python train.py --n_kv_head=3 --positions="rope" --rope_fraction=0.25 --tie_embeddings=true --init_std_qkv=0.0253 --init_std_o=0.0 --init_std_down=0.0 --optimizer="adamw" --beta1=0.95 --lr_head=0.00594 --schedule="cos" --batch_tokens=8192 --dataset="wikipedia_en"
MLP neurons of a small language model. Each row is named by its layer, matrix (down: output weights) and neuron, and shows model dimensions 32-127. Each number is 200 + 20 x the weight over its row's rms, rounded and kept within 0 to 999.
After each neuron's rows, "fires before" lists the tokens most often just after its 100 highest values on Wikipedia text that the model never trained on. A number after a token or word is its count.

L7.down697,192,185,231,207,198,200,232,218,218,203,181,168,203,183,202,178,235,193,177,198,232,196,204,210,228,169,203,229,203,192,187,205,185,170,201,198,211,226,192,189,209,197,201,177,221,217,207,207,173,209,207,208,233,223,207,174,191,190,213,206,220,166,190,195,183,194,200,182,230,216,217,186,234,199,217,192,196,180,216,179,232,195,173,192,189,184,227,194,217,212,266,182,172,242,196,171
fires before: "\n" 35, "==" 16, ":" 7

L7.down28,167,181,238,217,207,224,253,220,208,176,208,215,193,192,165,180,189,237,216,180,193,206,228,209,186,154,217,188,208,202,177,210,167,201,205,178,211,202,171,199,203,178,187,204,193,212,208,180,197,200,201,229,188,211,192,193,208,232,190,212,164,184,193,184,191,211,203,190,213,201,182,207,240,205,183,194,192,205,240,199,212,195,167,189,190,217,215,182,170,217,223,199,215,243,207,208
fires before: "\n" 39, " career" 8, " date" 5, " office" 4, ":" 4

L7.down233,171,243,193,220,207,168,227,164,182,206,214,203,216,171,183,226,223,211,220,191,212,205,205,177,172,188,188,162,191,202,193,167,212,197,175,212,244,216,182,200,202,218,198,172,175,203,188,206,232,209,181,196,220,182,213,191,231,196,207,212,213,176,181,238,208,209,206,209,204,187,217,191,215,252,192,212,239,194,219,194,214,230,208,217,218,210,176,190,211,174,190,194,185,206,195,203
fires before: " a" 36, " an" 11, " Serbian" 6, " " 5, " the" 4, " American" 4

L4.down450,196,189,176,182,184,201,194,204,203,198,239,215,209,280,152,231,197,200,230,180,200,170,195,219,151,164,233,164,170,208,172,224,210,196,203,160,227,190,194,168,230,227,201,216,187,196,204,180,200,198,216,194,222,209,194,208,211,209,212,223,206,209,204,153,218,210,216,223,240,183,198,198,224,171,219,177,204,215,189,218,214,196,165,223,189,224,191,187,180,239,220,193,226,164,193,193
fires before: " the" 25, " he" 9, " " 8, " of" 7, " \"" 5, " it" 5

L9.down69,195,221,179,194,189,203,203,194,205,188,186,219,189,236,192,208,182,232,205,197,225,234,208,161,175,202,194,220,183,153,181,191,225,199,246,203,207,196,195,219,163,201,172,207,234,219,203,203,214,211,228,178,232,182,237,212,202,181,188,186,159,227,215,164,175,158,202,170,204,236,201,193,238,167,189,211,200,209,231,185,222,184,214,204,182,172,217,210,186,185,169,161,213,196,207,204
fires before: "." 20, "," 17, " and" 9, " in" 6, " to" 4

L4.down656,194,187,191,223,176,213,197,192,205,159,213,179,210,172,189,177,182,208,208,204,246,239,261,211,199,183,214,194,216,205,203,184,211,220,187,199,194,170,220,205,229,186,218,205,173,200,192,198,198,218,158,162,238,205,190,183,213,150,225,241,226,203,167,205,200,184,179,220,218,193,171,212,213,230,194,166,204,182,215,224,232,171,217,194,174,177,235,189,176,195,186,198,173,209,231,186
fires before: "s" 44, "0" 12, "1" 6, "}" 5

L7.down579,199,203,210,203,199,211,201,223,202,186,244,201,211,315,169,200,201,205,201,188,167,182,203,189,222,168,210,190,177,185,199,173,179,194,183,191,217,227,191,173,185,203,184,197,227,199,187,218,170,198,194,219,194,194,199,212,199,201,196,223,215,206,210,219,205,193,173,187,184,195,197,224,199,210,244,176,197,203,180,217,207,195,178,182,180,231,190,206,206,226,196,226,197,176,204,189
fires before: " the" 39, " " 12, " his" 6, " its" 5

L9.down366,180,192,197,212,212,175,213,200,191,222,203,190,170,127,197,196,171,198,206,214,217,193,191,215,210,178,202,214,202,190,209,212,186,232,196,172,216,241,186,182,210,204,221,236,210,183,186,182,185,217,210,182,190,202,251,189,215,190,186,213,225,189,195,230,236,192,213,205,197,207,227,210,225,221,186,186,154,140,209,193,242,173,215,212,205,169,187,210,183,210,187,191,231,173,206,201
fires before: "0" 19, "1" 14, "5" 9, "2" 6, "\\" 6, "3" 6

L5.down210,209,180,192,186,222,150,182,171,213,219,197,177,201,237,255,194,188,220,188,204,221,201,175,247,175,190,197,220,182,201,184,213,233,224,183,181,190,196,211,208,197,192,188,233,181,236,201,178,201,204,199,191,228,222,192,167,218,197,194,194,194,209,177,175,220,177,212,193,207,211,235,203,235,226,216,226,182,171,181,241,190,211,210,195,170,190,225,194,233,181,217,181,218,189,199,229
fires before: " " 43, "," 12, "dale" 6, "zen" 5, "." 4

L5.down480,200,209,254,197,215,206,192,179,214,200,186,217,204,240,198,181,195,216,191,196,196,227,204,194,213,186,210,203,218,192,180,192,204,202,214,210,170,205,189,222,188,213,185,223,155,210,192,227,179,202,188,242,212,194,220,223,211,193,206,202,211,182,204,207,245,175,208,196,218,210,193,189,238,191,212,222,158,217,206,182,181,222,203,210,187,189,211,211,172,216,178,203,186,196,195,198
fires before: "-" 72, "\n" 15, "|" 6

L4.down237,192,207,189,181,159,194,196,229,216,178,200,169,211,209,184,187,196,183,167,217,233,212,223,216,223,197,180,220,207,198,156,202,168,200,207,158,239,162,190,191,201,169,208,247,170,221,170,177,217,193,234,209,194,209,213,187,199,185,170,222,211,177,214,190,184,183,193,214,215,209,186,209,209,212,197,192,194,215,217,227,214,214,192,194,218,186,219,190,174,214,186,186,214,189,237,220
fires before: "\n" 57, "-" 20, ")" 4, ":" 4

L9.down497,219,210,188,217,219,213,216,212,182,196,254,200,201,284,201,199,238,184,187,196,169,171,218,231,203,232,186,177,242,205,215,187,162,194,198,219,209,190,195,206,167,202,213,194,217,169,185,180,198,168,190,224,199,193,224,203,207,188,212,202,177,165,195,206,196,192,183,195,211,205,177,207,156,207,208,183,195,184,172,212,212,177,186,184,170,198,202,192,210,163,203,217,179,169,190,193
fires before: " " 44, " September" 5, " December" 4, "7" 4, "2" 4

L5.down68,209,243,231,200,221,217,214,190,220,222,198,220,220,176,182,185,194,240,177,228,175,220,235,192,221,241,214,205,226,184,202,201,196,204,246,218,173,237,151,208,204,192,228,193,235,160,199,205,200,203,199,219,181,185,198,199,217,219,192,203,161,188,198,219,193,186,177,203,193,195,215,188,193,195,185,167,214,155,193,186,228,204,203,159,195,168,210,214,193,213,199,213,181,206,164,171
fires before: " " 72, " the" 10

L9.down683,200,192,232,219,224,193,186,167,188,227,292,190,239,273,238,200,232,198,181,214,202,207,189,193,221,188,172,212,215,216,180,216,214,200,191,200,203,202,201,193,202,188,209,183,208,187,184,206,196,179,221,223,198,209,187,177,214,196,207,185,187,150,177,195,205,213,208,170,196,195,214,196,225,139,168,204,229,229,195,189,185,194,215,196,190,200,219,156,193,182,206,212,191,210,175,217
fires before: " " 42, " |" 36, " —" 6

L7.down483,221,162,174,219,184,221,208,221,178,213,214,235,210,248,209,198,193,213,192,165,195,187,181,205,177,170,212,149,198,214,205,185,185,218,196,166,201,189,184,209,200,202,213,184,235,186,177,213,180,220,219,238,203,207,207,207,175,167,180,210,233,197,178,201,211,192,241,190,209,215,183,189,163,150,207,162,175,185,179,211,213,212,228,195,194,222,216,172,241,172,216,200,215,201,208,202
fires before: " |" 51, ":" 6, " " 6, ")" 4, "\n" 4

L3.down296,194,208,153,188,228,185,198,197,227,205,202,192,176,243,211,159,195,193,241,172,195,235,214,176,191,212,194,197,186,211,188,176,204,214,184,185,196,222,205,205,198,194,191,197,248,186,231,204,211,197,205,224,213,213,213,189,221,193,199,193,208,187,220,186,191,206,230,193,206,213,196,217,225,127,180,186,201,226,227,204,233,206,189,199,238,173,197,201,204,185,214,195,233,200,210,204
fires before: "\n" 28, " |" 24, " " 8, " /" 5

L5.down237,196,255,244,185,214,238,194,162,206,233,192,191,243,176,183,212,219,239,188,198,187,208,224,201,189,218,166,195,208,208,187,203,190,216,198,188,186,191,202,168,213,206,207,170,194,196,221,216,191,197,181,230,198,212,187,182,212,192,213,219,192,169,200,187,198,188,201,161,197,203,224,208,216,202,214,193,164,166,175,200,179,187,204,170,178,201,183,188,209,208,190,205,174,189,194,185
fires before: " " 75

L4.down1,153,175,172,225,181,211,200,205,205,235,225,171,190,189,184,184,190,218,193,146,158,201,202,199,209,208,185,196,195,227,199,221,222,200,203,210,226,199,203,175,193,193,205,205,184,215,194,181,197,193,209,218,224,205,199,194,222,186,180,185,193,179,186,198,200,203,230,185,225,195,248,156,210,170,191,227,214,242,179,160,202,142,206,228,192,179,218,191,231,175,184,226,206,214,190,227
fires before: " " 50, "ter" 6, "ish" 5, "," 4

L7.down318,191,221,231,204,207,166,221,148,207,216,196,189,228,155,180,215,267,187,235,210,215,222,228,192,185,199,203,176,195,199,185,203,204,209,213,202,230,236,174,207,232,200,175,188,185,202,219,221,196,214,182,176,195,213,223,206,198,215,207,224,219,198,208,235,197,228,214,189,224,181,185,182,208,208,205,238,187,156,197,178,198,219,156,213,191,236,209,208,245,186,221,196,168,223,201,171
fires before: " " 32, " a" 14, " an" 7

L9.down76,182,174,200,181,184,248,199,220,191,180,195,215,211,237,215,198,188,168,224,197,221,224,155,222,187,207,216,209,235,215,230,234,202,214,236,183,228,183,197,182,191,172,197,214,205,196,177,176,196,176,273,143,193,218,214,228,182,219,194,185,199,188,201,193,227,199,176,202,185,195,202,172,201,199,200,209,218,216,202,217,187,193,228,222,190,197,181,207,160,233,203,212,230,189,201,164
fires before: " the" 20, "," 16, " he" 11, " of" 8

L5.down518,190,200,212,184,193,195,194,208,224,191,187,184,210,251,193,167,219,247,196,223,229,239,217,213,187,201,206,226,186,199,171,225,235,209,227,209,188,193,196,223,213,182,228,222,179,197,188,179,182,195,224,184,217,205,216,196,211,188,238,213,173,217,181,199,176,164,201,208,189,181,186,158,205,215,200,196,200,175,199,226,205,214,178,183,201,208,220,214,226,211,210,239,198,195,214,208
fires before: "s" 61, "." 4, " a" 4, "," 4

L9.down101,215,212,202,187,209,195,191,189,212,186,267,223,187,265,197,190,233,208,178,240,197,186,232,204,232,190,178,195,208,204,210,205,173,187,203,237,186,220,189,196,220,206,205,214,182,192,204,199,191,156,217,208,208,197,232,186,191,189,178,242,171,168,173,236,207,169,208,188,229,202,218,193,190,159,200,182,198,209,186,173,212,210,177,171,163,207,222,180,193,164,220,200,185,190,178,216
fires before: " " 51, " the" 10, " for" 4

L7.down130,196,182,192,172,232,209,178,166,186,229,259,197,206,253,233,212,197,211,211,209,155,224,208,207,207,227,215,195,199,179,222,211,207,194,216,208,190,230,232,168,223,225,180,190,200,200,175,214,223,206,204,180,220,206,200,193,215,188,176,195,200,193,188,187,214,193,207,180,199,193,180,219,170,140,216,196,256,215,176,181,199,216,219,169,193,185,188,221,186,200,193,187,176,186,197,197
fires before: " " 39, " R" 7, " Years" 4, " Species" 4

L5.down563,219,189,203,202,239,206,230,211,224,204,217,200,193,256,200,193,211,167,214,206,178,186,202,187,206,179,201,183,224,184,216,211,204,188,203,188,189,198,199,232,194,215,193,213,182,220,182,211,205,167,188,260,178,199,206,199,211,189,210,194,186,211,233,187,205,199,203,220,213,203,184,200,220,184,223,229,166,196,202,202,208,195,181,196,188,204,183,207,179,197,184,180,169,178,206,206
fires before: "-" 75, "\n" 10, "C" 4, " " 4

L5.down286,179,192,229,201,214,191,167,183,207,192,197,229,194,267,199,211,183,202,203,191,198,229,218,216,223,180,211,203,236,163,195,180,175,237,199,223,180,215,230,225,211,202,216,203,182,225,200,168,208,237,199,218,214,184,228,189,234,198,180,180,215,185,191,204,192,164,183,179,210,212,217,213,233,177,197,215,215,226,217,171,219,218,183,189,213,200,189,219,197,200,181,203,200,212,218,218
fires before: "\n" 99

L4.down763,200,180,206,229,180,220,179,199,221,188,208,190,209,190,179,137,223,214,229,200,215,206,250,206,191,216,201,230,220,208,220,187,209,199,188,210,199,183,223,194,218,164,221,221,188,212,179,202,192,191,180,199,227,219,180,192,232,170,203,219,207,213,171,165,245,180,193,222,188,183,173,208,231,233,200,183,213,162,188,230,221,172,243,195,172,146,200,186,179,213,184,204,176,234,214,190
fires before: "s" 70, "}" 5

L5.down37,234,186,200,234,208,173,176,232,209,198,249,232,205,205,180,201,214,170,209,235,168,186,168,212,204,192,187,199,172,185,220,203,195,168,211,212,171,208,220,209,193,226,215,174,174,224,171,202,186,211,196,215,203,192,214,190,228,229,194,211,204,181,213,234,178,203,159,166,189,220,217,223,203,163,202,179,221,239,231,199,217,194,186,160,177,197,191,193,216,181,196,199,194,178,175,214
fires before: "\n" 49, " |" 21

L5.down4,195,240,220,150,186,216,221,188,235,181,230,199,197,257,182,189,185,263,211,206,202,219,235,198,220,190,197,212,184,179,187,205,202,205,199,212,175,235,205,183,204,187,186,201,196,228,186,153,193,210,225,201,205,232,192,192,203,219,199,170,205,199,198,235,203,190,220,198,210,205,193,180,208,148,241,218,208,218,206,194,170,216,203,205,178,167,207,215,204,233,196,207,161,179,208,205
fires before: "\n" 80